config.toml
num_hidden_layers = 10
hidden_size = 192
num_attention_heads = 3
num_key_value_heads = 3
head_dim = 64
intermediate_size = 768
vocab_size = 1336
hidden_act = "squared_relu"
norm = "rmsnorm"
norm_place = "pre"
norm_eps = 1e-05
positions = "rope"
rope_theta = 10000.0
rope_fraction = 0.5
qk_norm = true
attn_scale = 0.16
bias = "none"
tie_word_embeddings = false
parallel_block = false
extras = ["capped logits"]
init = "uniform"
init_std_qkv = 0.0573
init_std_o = 0.0128
init_std_up = 0.0573
init_std_down = 0.0128
optimizer = "adamw"
learning_rate = 0.00277
beta1 = 0.95
beta2 = 0.98
weight_decay = 0.15
lr_head = 0.00842
max_grad_norm = 1.0
warmup_steps = 404
schedule = "wsd"
decay_fraction = 0.421
decay_shape = "cos"
final_lr_fraction = 0.0
batch_tokens = 32768
max_seq_len = 512
doc_mask = true
train_tokens = 148800000
max_steps = 4542
dataset = "wikipedia_en"
MLP neurons of a small language model. Each row is named by its layer, matrix (up: input weights; down: output weights) and neuron, and shows model dimensions 0-191. Each number is 128 + 24 x the weight over its row's rms, rounded and kept within 0 to 255. Numbers have three digits each.
After each neuron's rows, "fires after" lists the tokens most often just before its 100 highest values on Wikipedia text that the model never trained on.

L4.up335:127094111173111126110148131084114101166107154097143113112156126105138100109130172155119110181064161114127154140158162127100130124140125119127109126147140112150135129134085089131122150138114160131141173173097132131109164149160106115168128082146130089127101176133113160108126117164127116105145149098135147095129144107116096120123095117127142141133103107165179060131145103139129153144115153134132111121110134139161158105155126107106113080165084147143146106099104083133132118136102144106153144096158112157115160142119129142155093147104161137144108141105073111135138159144103129109
L4.down335:124154132163140149077110173072126172119174121104106116110161122124102105141174150119167162099116133142144156142145134123127112114112155106139112083133124143163082097164085121115112130145118129137150112061189106101138095098100112121123171138141100138108104133132133120182149135146102158128108166126114150128136102140132129154097138119147133106113133163135131124106130178123133099109105109121098150126121129085147122139155119134129122147120162121108139139102168176110137146129117111076136094158096160104111124142112101135115186140104099142112126128188112083098132098130136119135
fires after: " est", "oc", " ch", " an", " con"

L6.up552:155088116111138154170136099148127163136111122123087075161088140088138086164125172080112162134146132164116124124127121153108124157116104152148147140146119134183136128141118118104135128080104169156119125147131127091148106163150108106125165110116090113118127109151149164138109101108103116134083155139146089128133091118144071165123140156099112154151131095122148125098095099148118130154131167105158150114114125129145136147192108145201136121130115100135133161173093105130094142126153096142146129118142115133099159132144122128138098126135096118128180104093109141131129130127132098129
L6.down552:140127144115180074092123155113124118137101131117156151170136133153099141137149161149174110123170127117102161160119118133179125132091176114138127081125141130087087155152139121120112125154142124092095164137126110149152091150148138162142106145109128118122140161128115142140148140127098135105136139143175193138169140118129177136159148128159148125129123137121089154139090159120090114131133133116091121142120083165147111116116163079113128141115113150132087091126160158134153169152168131134143124133125140134133137087128106127170136160100189155127112123143127102098101096102095136117
fires after: " r", " e", " l", " R", " s"

L4.up488:136115124153105130167148120118117094122124128140130138120146128149134133087144125139142141166172123125104137144119126131095136087117147116118093137137112154191118160184091159146132132134125157127158101162137126116130088137148147084167151118158127147125120129117130155120141183160138101106163127152089122104117130151082162145154104116099192138119131090160118101122136165115159156106140091075116138085109121141138122161139145126160098113104152121101173108115098103178088126099139125126148162084142134110121143123152148122107138106107108130112128116127088108135121143177093177070
L4.down488:165131140128159137109122139119136117123147116115124100132124131105164135148130083144130152118120131078139157107167139120153154125113147121096139108119127086107155156085092133119139158109165138121095126110116154122164125150112172126147088089143120118127107107146130168102132115139123131092092143134125148224120124129106108127140152130168095130142116173102135164148102116147117136177103139130138157095123146095147127092132129134073150126188088139131107149113135089118141095162162071123140135133101151091135092082101125113138084171139140108124134122105106154135095115099112167119
fires after: "ans", " was", "x", " New", " dec", " Ass"

L6.up700:110076164141118151119084112118144110131144118105128130135095135082124118150112122129112183137134133148129110136171121159148091078126105146163179128121116118099135134150113154110115112124132115167144161159172125164070129097143150100102104141151085123148113108178089147122113150162140121134140140122159131162134087167127146161127123172138156092103135146097175122089130116154088132123113145130112149118104138122135107145127132186145131066166117128117166112144106097159096125107136139109114091134155131132123136109099150145117136096167097106149116127105084105166140135116115142093
L6.down700:150172126111126079119165155131107173136106107129144141176105115158105163150127131129110115107164101086144100155108132081162142170138154126130096157126120155137110132104131125126152065118134140118111150160077103157106133095123127149139117100119136147086123160137142151128122113152189108136091155119156107137128115095118110138131174142105121163159137165130118150147100160118160093089168153111134129132128125135124174117109091140112107124099151166108148113132161166073144122101157162152123138126107104102130116134118123098132153092112113134149096108152147146124119081097092104158
fires after: " s", " S", " r", "ation", " g", " G"

L6.up484:100105133138158156105086150125102144138134157137141136083115141126154139140152151144160138141178079172161151093129084185099151099134125104166131202104136106150148148154117141164069120101112140124149147140159171102096140148098101092146126143131107118125158124134133131164101164101108166136106138135102131140093111127101156155105113109142113105113155077110159104103123135131131114158138149148088151161123157124149147146127128144191146171163119101149129140154148140161117124138106146109151144116142094143141110157137126098154154115145104096109121108129140106125122102137096151119
L6.down484:121105138133123127116146132114175134136134096088131125152154130122146057060089187105079118131140164113112114146109155105155120121134134168122047125113141099094133104122143098070166144171097152160146119173139149111129098138133108133134143097164166135132144118147126114157163082112161149119090113092127155153129118107124120138113114108151106127169159151104116120145092115112122102119152136090122109129117169141181151105143124116146122119120130122120127085126154123121148130099117121134120130101151154113110148151121140143100117184122119146144158152140140128159088138164119163140
fires after: "1", "t", " w", " m", " f", "-"

L6.up574:129083126130093122159080126116135094148120160126106105124165128150114111104134107139154161117111116172135143151154133176112104118130091119122142141135161105150119132116146118125111143107080180110137141178170141098134156152123159125147138124142067128133128158108179094110146149179088114113100125104143109129128110149080156112131087157133138129097133062105156124122106120108125100092153095140123119085146139131115106127123120137125112095142113132109115139163172141129141134109135111146156166136135124141100127126153134148164064126148162115142122119079071135146145155160167123168
L6.down574:115137107077119117117091141128158140128133088136106138153150154137118155141074141118147156118107166137127128152107106120170068142136136130118116154082135153115109124142109109119112100119131136111129125175102088140184135136137090136102091148089148145136063086110143103179132094091133123119151145159129151101109132123097126164110147133147127094111135176107084142146130094141150096115114145152130139133108124117102154119167150132128178187157133158101134132125142132131105141123118106150115112148085159104181125139149107137082178144104118119124123094156161132135107125176123107136
fires after: "ot", "oc", "rans", " R", " r", "e"

L6.up487:073107126138153169108111155106085146181120162107180133163123116130140147127067134115097144106148093138124119126103138140132183118125123139132141117125142113147120141149135113109116167136166086146125135164122117131164103160126147107149189114138111094162143124153143133135098170118151124116104118135157100106115114115082083152123153144089150103098139050135113152086166120107101132125121127120145151147138124181134102110127111165114111099108104094115139088106166162149143120121134096152155121118113116133130146142083125130130167131121067107097160124124114122124136146123095131146
L6.down487:116141135166107137157168082146097119110143141121134142105173105066101110134135141154139111136132124098141086121115135110114098128129088142152123135121135117116116114100141179099080088140115141134104122094130099143137086107108147158140087114156141127148126171132114136117168132148127094119081114113117111131132112110104128155088119130132128114173124186107099144084112130069148135131144113081094142118160141135150175154116102101165146160114131122105092096132109138107133142156104146126127139152070098139106086110159144132160138134090110103149118096116083150167127106113144170108
fires after: " b", " B", "B", "b"

L4.up196:127116133132140137118124097164135124123117133102167092115154123117126080114138093138135144148088150092129117128154119099162081162129118127144144119091099082174136120184145144163108139145128143138134091143126128140078106135149159144128131138118095149144109134127126121121142129107133138099115156139109097101139124124095108159171131108115167117122089106128156126108121141152149138107161174091108152091077134132149149094146094110126116115104118131141119115166147065166091163120128105107168135150172123188099144093181145174170138158146118149130147112075094106129116124129138142111
L4.down196:137125145162137113135152134111116161114142195097132160130144153143123132134121130057133156165161170158082167125166150143107183127120124157132088126138106142187169173110139121104136136125125123128106130139138121118114116106087122154147075150113134107130152168143144173109144133177101168125093068119142161172159147109141133142101124158148117135152107146125107132147137115094103102161110118118134105115127120133129103122142133154137137144137146144072120100077135161110097129116117121129115108114133112118134135138112107124114084128114147130151167115101124175144148142088126085083
fires after: " res", " ex", " des", " h", " cont", " he"

L4.up538:136108124110153155134132115133116146140124152088164157118129118121124103130068144114095139129121144142141090076142108150118142127109170138103139103105148098097168114144126112115107116099161108120121150116106160158154138143115118104157163125139083083161137152128139083112115199122148140121116145139103105117147153148116073152155156150112137114121131124148152084133141125121127072130112114121174145098137121135121087083149090117141108088139131115110135141123174119130149145120129079096142119101130144131172133153086131191156114105165142089099155158166084113119108136166145121141
L4.down538:105141149097152177129124098152166106098108124118114112128140082157100115122128095182114116129110122116138172127164154102149099112139092102122138116092114133134150144096152099172160122139092126141065153106132117116072112131149131098118101099096095111087158120102086139146097110116090093155103119107086099129153147151140133131119138134125148156121108110122102157131124141128160105080133165128150104141121130151119127104142111149126141115154111101138128105123119102157116148151126131106136132162146105155120158086154134163116119149107064132134171140156119100128202151157157128154
fires after: " b", " B", " c", " and"

L6.up145:094101138157124142119129119099122098114156126134139133154061088128119132137116132125115117145181140132121121131133112117075122060152155096131134145129134064137140141133112117160041132138135165126126122143127144139072118137138158138144113142124118106154120130121150162145151158140109120108119105124125063103153094132110129118154094128164122097144123092133128133117102106124141110164100134112077139123073130114128139133161143157121143140173131134105123141102122138142086120128164131113185151130153111168148116098100142155133148080152097083118122137108136110181151107106156119165
L6.down145:129123120134112083108131116119154183128192127107180156109111131146162148112115168111086124083128103143110134128144111104118151098146133143115132135118140157144125130167129121158123097154111105104113141124157134126127144120088163152111154116151176133119127138137149143147064083113144123114102137171107140132139143133134122143144128115118143148138098197170129099128120072143124181155135139139100117155145127136151143162136102113128148099136154137124126103169178136111087124108132179138101161150177131134138121132108154160090123120109119146093156127176172128098089091130146104099
fires after: " f", " s", " w", "it", " m", "uth"

L6.up363:135094099070136148133092109128124152152167109136186133131139124124117098135105183111069129097130100130131116072101165171108145095170125156139136158130108126123131099127107143107152112130133138125112134157124141118142139157112102104183221136154148153114143138139131083142118166102151128132092140118136141097167104130137098100106113134100148106107135142129157124132106140139102107116124148131099136121142103116128103101139125101143113108142080092145141151088176128133133116137122109129130160095118101134129116139103149123115111094134080086142087125105139168144136188119113122163
L6.down363:102104123149141161157108108096109129145135122173119098139133106106078117162140111123157137124100135132131147200174138127169098167092128090127137113114140121125104120116112116137113167126161133154100126142193147131146084141134144128114142098113125115140105146109177158144098130127115144099131136095149141162112100119135113133144125139109148104113123134125138083121110159146106138160109127142127137102090151089112134128100169170132161120141134125103137112106126166151139161139166190112124154123146106115143151121123110136134134122177038098132109126089086155160135093089090139134
fires after: " B", " D", " b", "al", " U"

L4.up412:125093129192149149124121125085134101128102123081134138116141109112144142123133102116106163148131110145128126114180175123095121116114147155156128082124144109161091096167119123099134139113164160133152110112139152081124136148140121076157114097156094112109148161106133137094124151156072122088139140151072107147120141133107124106136135117134145134103104111139156097117147098149204148109116137087117113124102163163163108141108146133102111110137097141129129141108108103182129110094125135094147142086128097146106125134143116206145139120092148126104129100133117119135101129109125166131
L4.down412:130132157153147154125121133125139079126095127104163069150107133152122091157183095125185146130130100093099129147139132127131130094126097106124106147172108077125131119170112157125180143124111113116122127114109135128147148135096163119134095117113108139112126143154203133098144143125126133101137092103154163141151133094117147132108089149124145135097171170117138116142117163089120110138138098117121123085084130150129114148118106115110167097174160125092114115125109090123144174152165120106137106137124158117115129142142118096136109155166159137197139120140136119118162154132090139126
fires after: "x", " con", "ans", " ex", "ax"

L6.up401:135121137154134155167116158166128126078114086137162137104116117142139151105155110142141147098147090139165114141115174132093119131126161133114108130150063154145192112143145146125113145139162144165115137121145127109149120126159113091136147176163120137154120143150133118078090170126102149116104109123141113151129138138149093140120139102146199134086087161101161110157105128176164150132147126116154126154107148120162118154144158137128151112127133102146129160129178121121180106117132080069120105089125140115128092130133146160128100143100129143141124172125130137119124107105137103133
L6.down401:132126124087136134080117109134124150187122138129089114157125153154114100134125130124120133114116140145108123102135103133180131096093142119121120112101171121140090147098118117102158068112110095128132166129107118121146122136136134112166119117092115148085155143104148135145179111110195102107166161148096147090151085126101145124133129141143078134130111082150132135141132111117146106122128162139099139100127075154114110144124109167158128130097125185106137123106140106134090158123120155185087153116138171092144112119122124125127172112141136089086156089141132137150139121144085116110
fires after: " is", " M", " Ab", "p", " was", " /"

L6.up251:143158109082158106152091081156140089140141131109151110121093137117152133141108151135128133108110161150148132135131111132152120114163147105160116120147152107144166118098101077107119137160178080132145149115150152133116108122165132136116168126158179157148144114153089133110137153136123099132058096084140128091123134165136131156159144094131132112145121136108151070098124127177137122151135145114095132143118162147138129135136117103199063108165109108149121152143118118169097164119151091107118154131127140088121111098113117135126108136121108106158137120116107100100152140125143160111
L6.down251:125105099071158129148125174098135106162118168179150162112094128123160124160094176139144096164134115125133123109128138200117124154110124115117150086092127185116125183167121138116111126160136100138078099147123119121161138146098130161124106135140100122148113070123156115127104121102112171125116171159155103114119092106078138102107128122145140116118142109075138128152101124132130131100126107111159112113128130155127128076103139153140164126133147148167160127137167150129144153152127149155138147160095130098148129103128107130110152144167087117130107169125120126144128143131139148141
fires after: " l", " L", " N", "l"

L6.up78:135121133128109130124122095154118135095094148068148128145069149106158127101160145139117134141141119156099162159087082145108108112133141131167160125126136058110149136121132135129082152109161119123127133148124114126145141160115103154105167095122116141154136105143129110160085118147138116162133087146138111094112144093137119161143119100186131117077109110126123118128171140124127078106179146148122138113112162135100148111172157138126159109149084097167153126109115104127088119107112073176169166122123156098128145123141095158119148161118147098137151114092123136117111120125139143115
L6.down78:081138133125157170126123164142149121126107157135074146112165116152102140139090188120123137167125162179117129130135129138121135156156149094094118111104103127125110133120161107147127144120137102141133149142079113120170104147124105156134105107083103153137140121167147137166182048124147162123119113122139118173118136104120131131113155076083117098160110169152128145132099147136124125128096151127123166121142099117102147131146117101146172178131142110112104160171168133135124131150135126110120117160151136124108190120107174158111119128139152150153135147149137140129126116098126169149
fires after: " l", "arg", "l", " bl", "ul"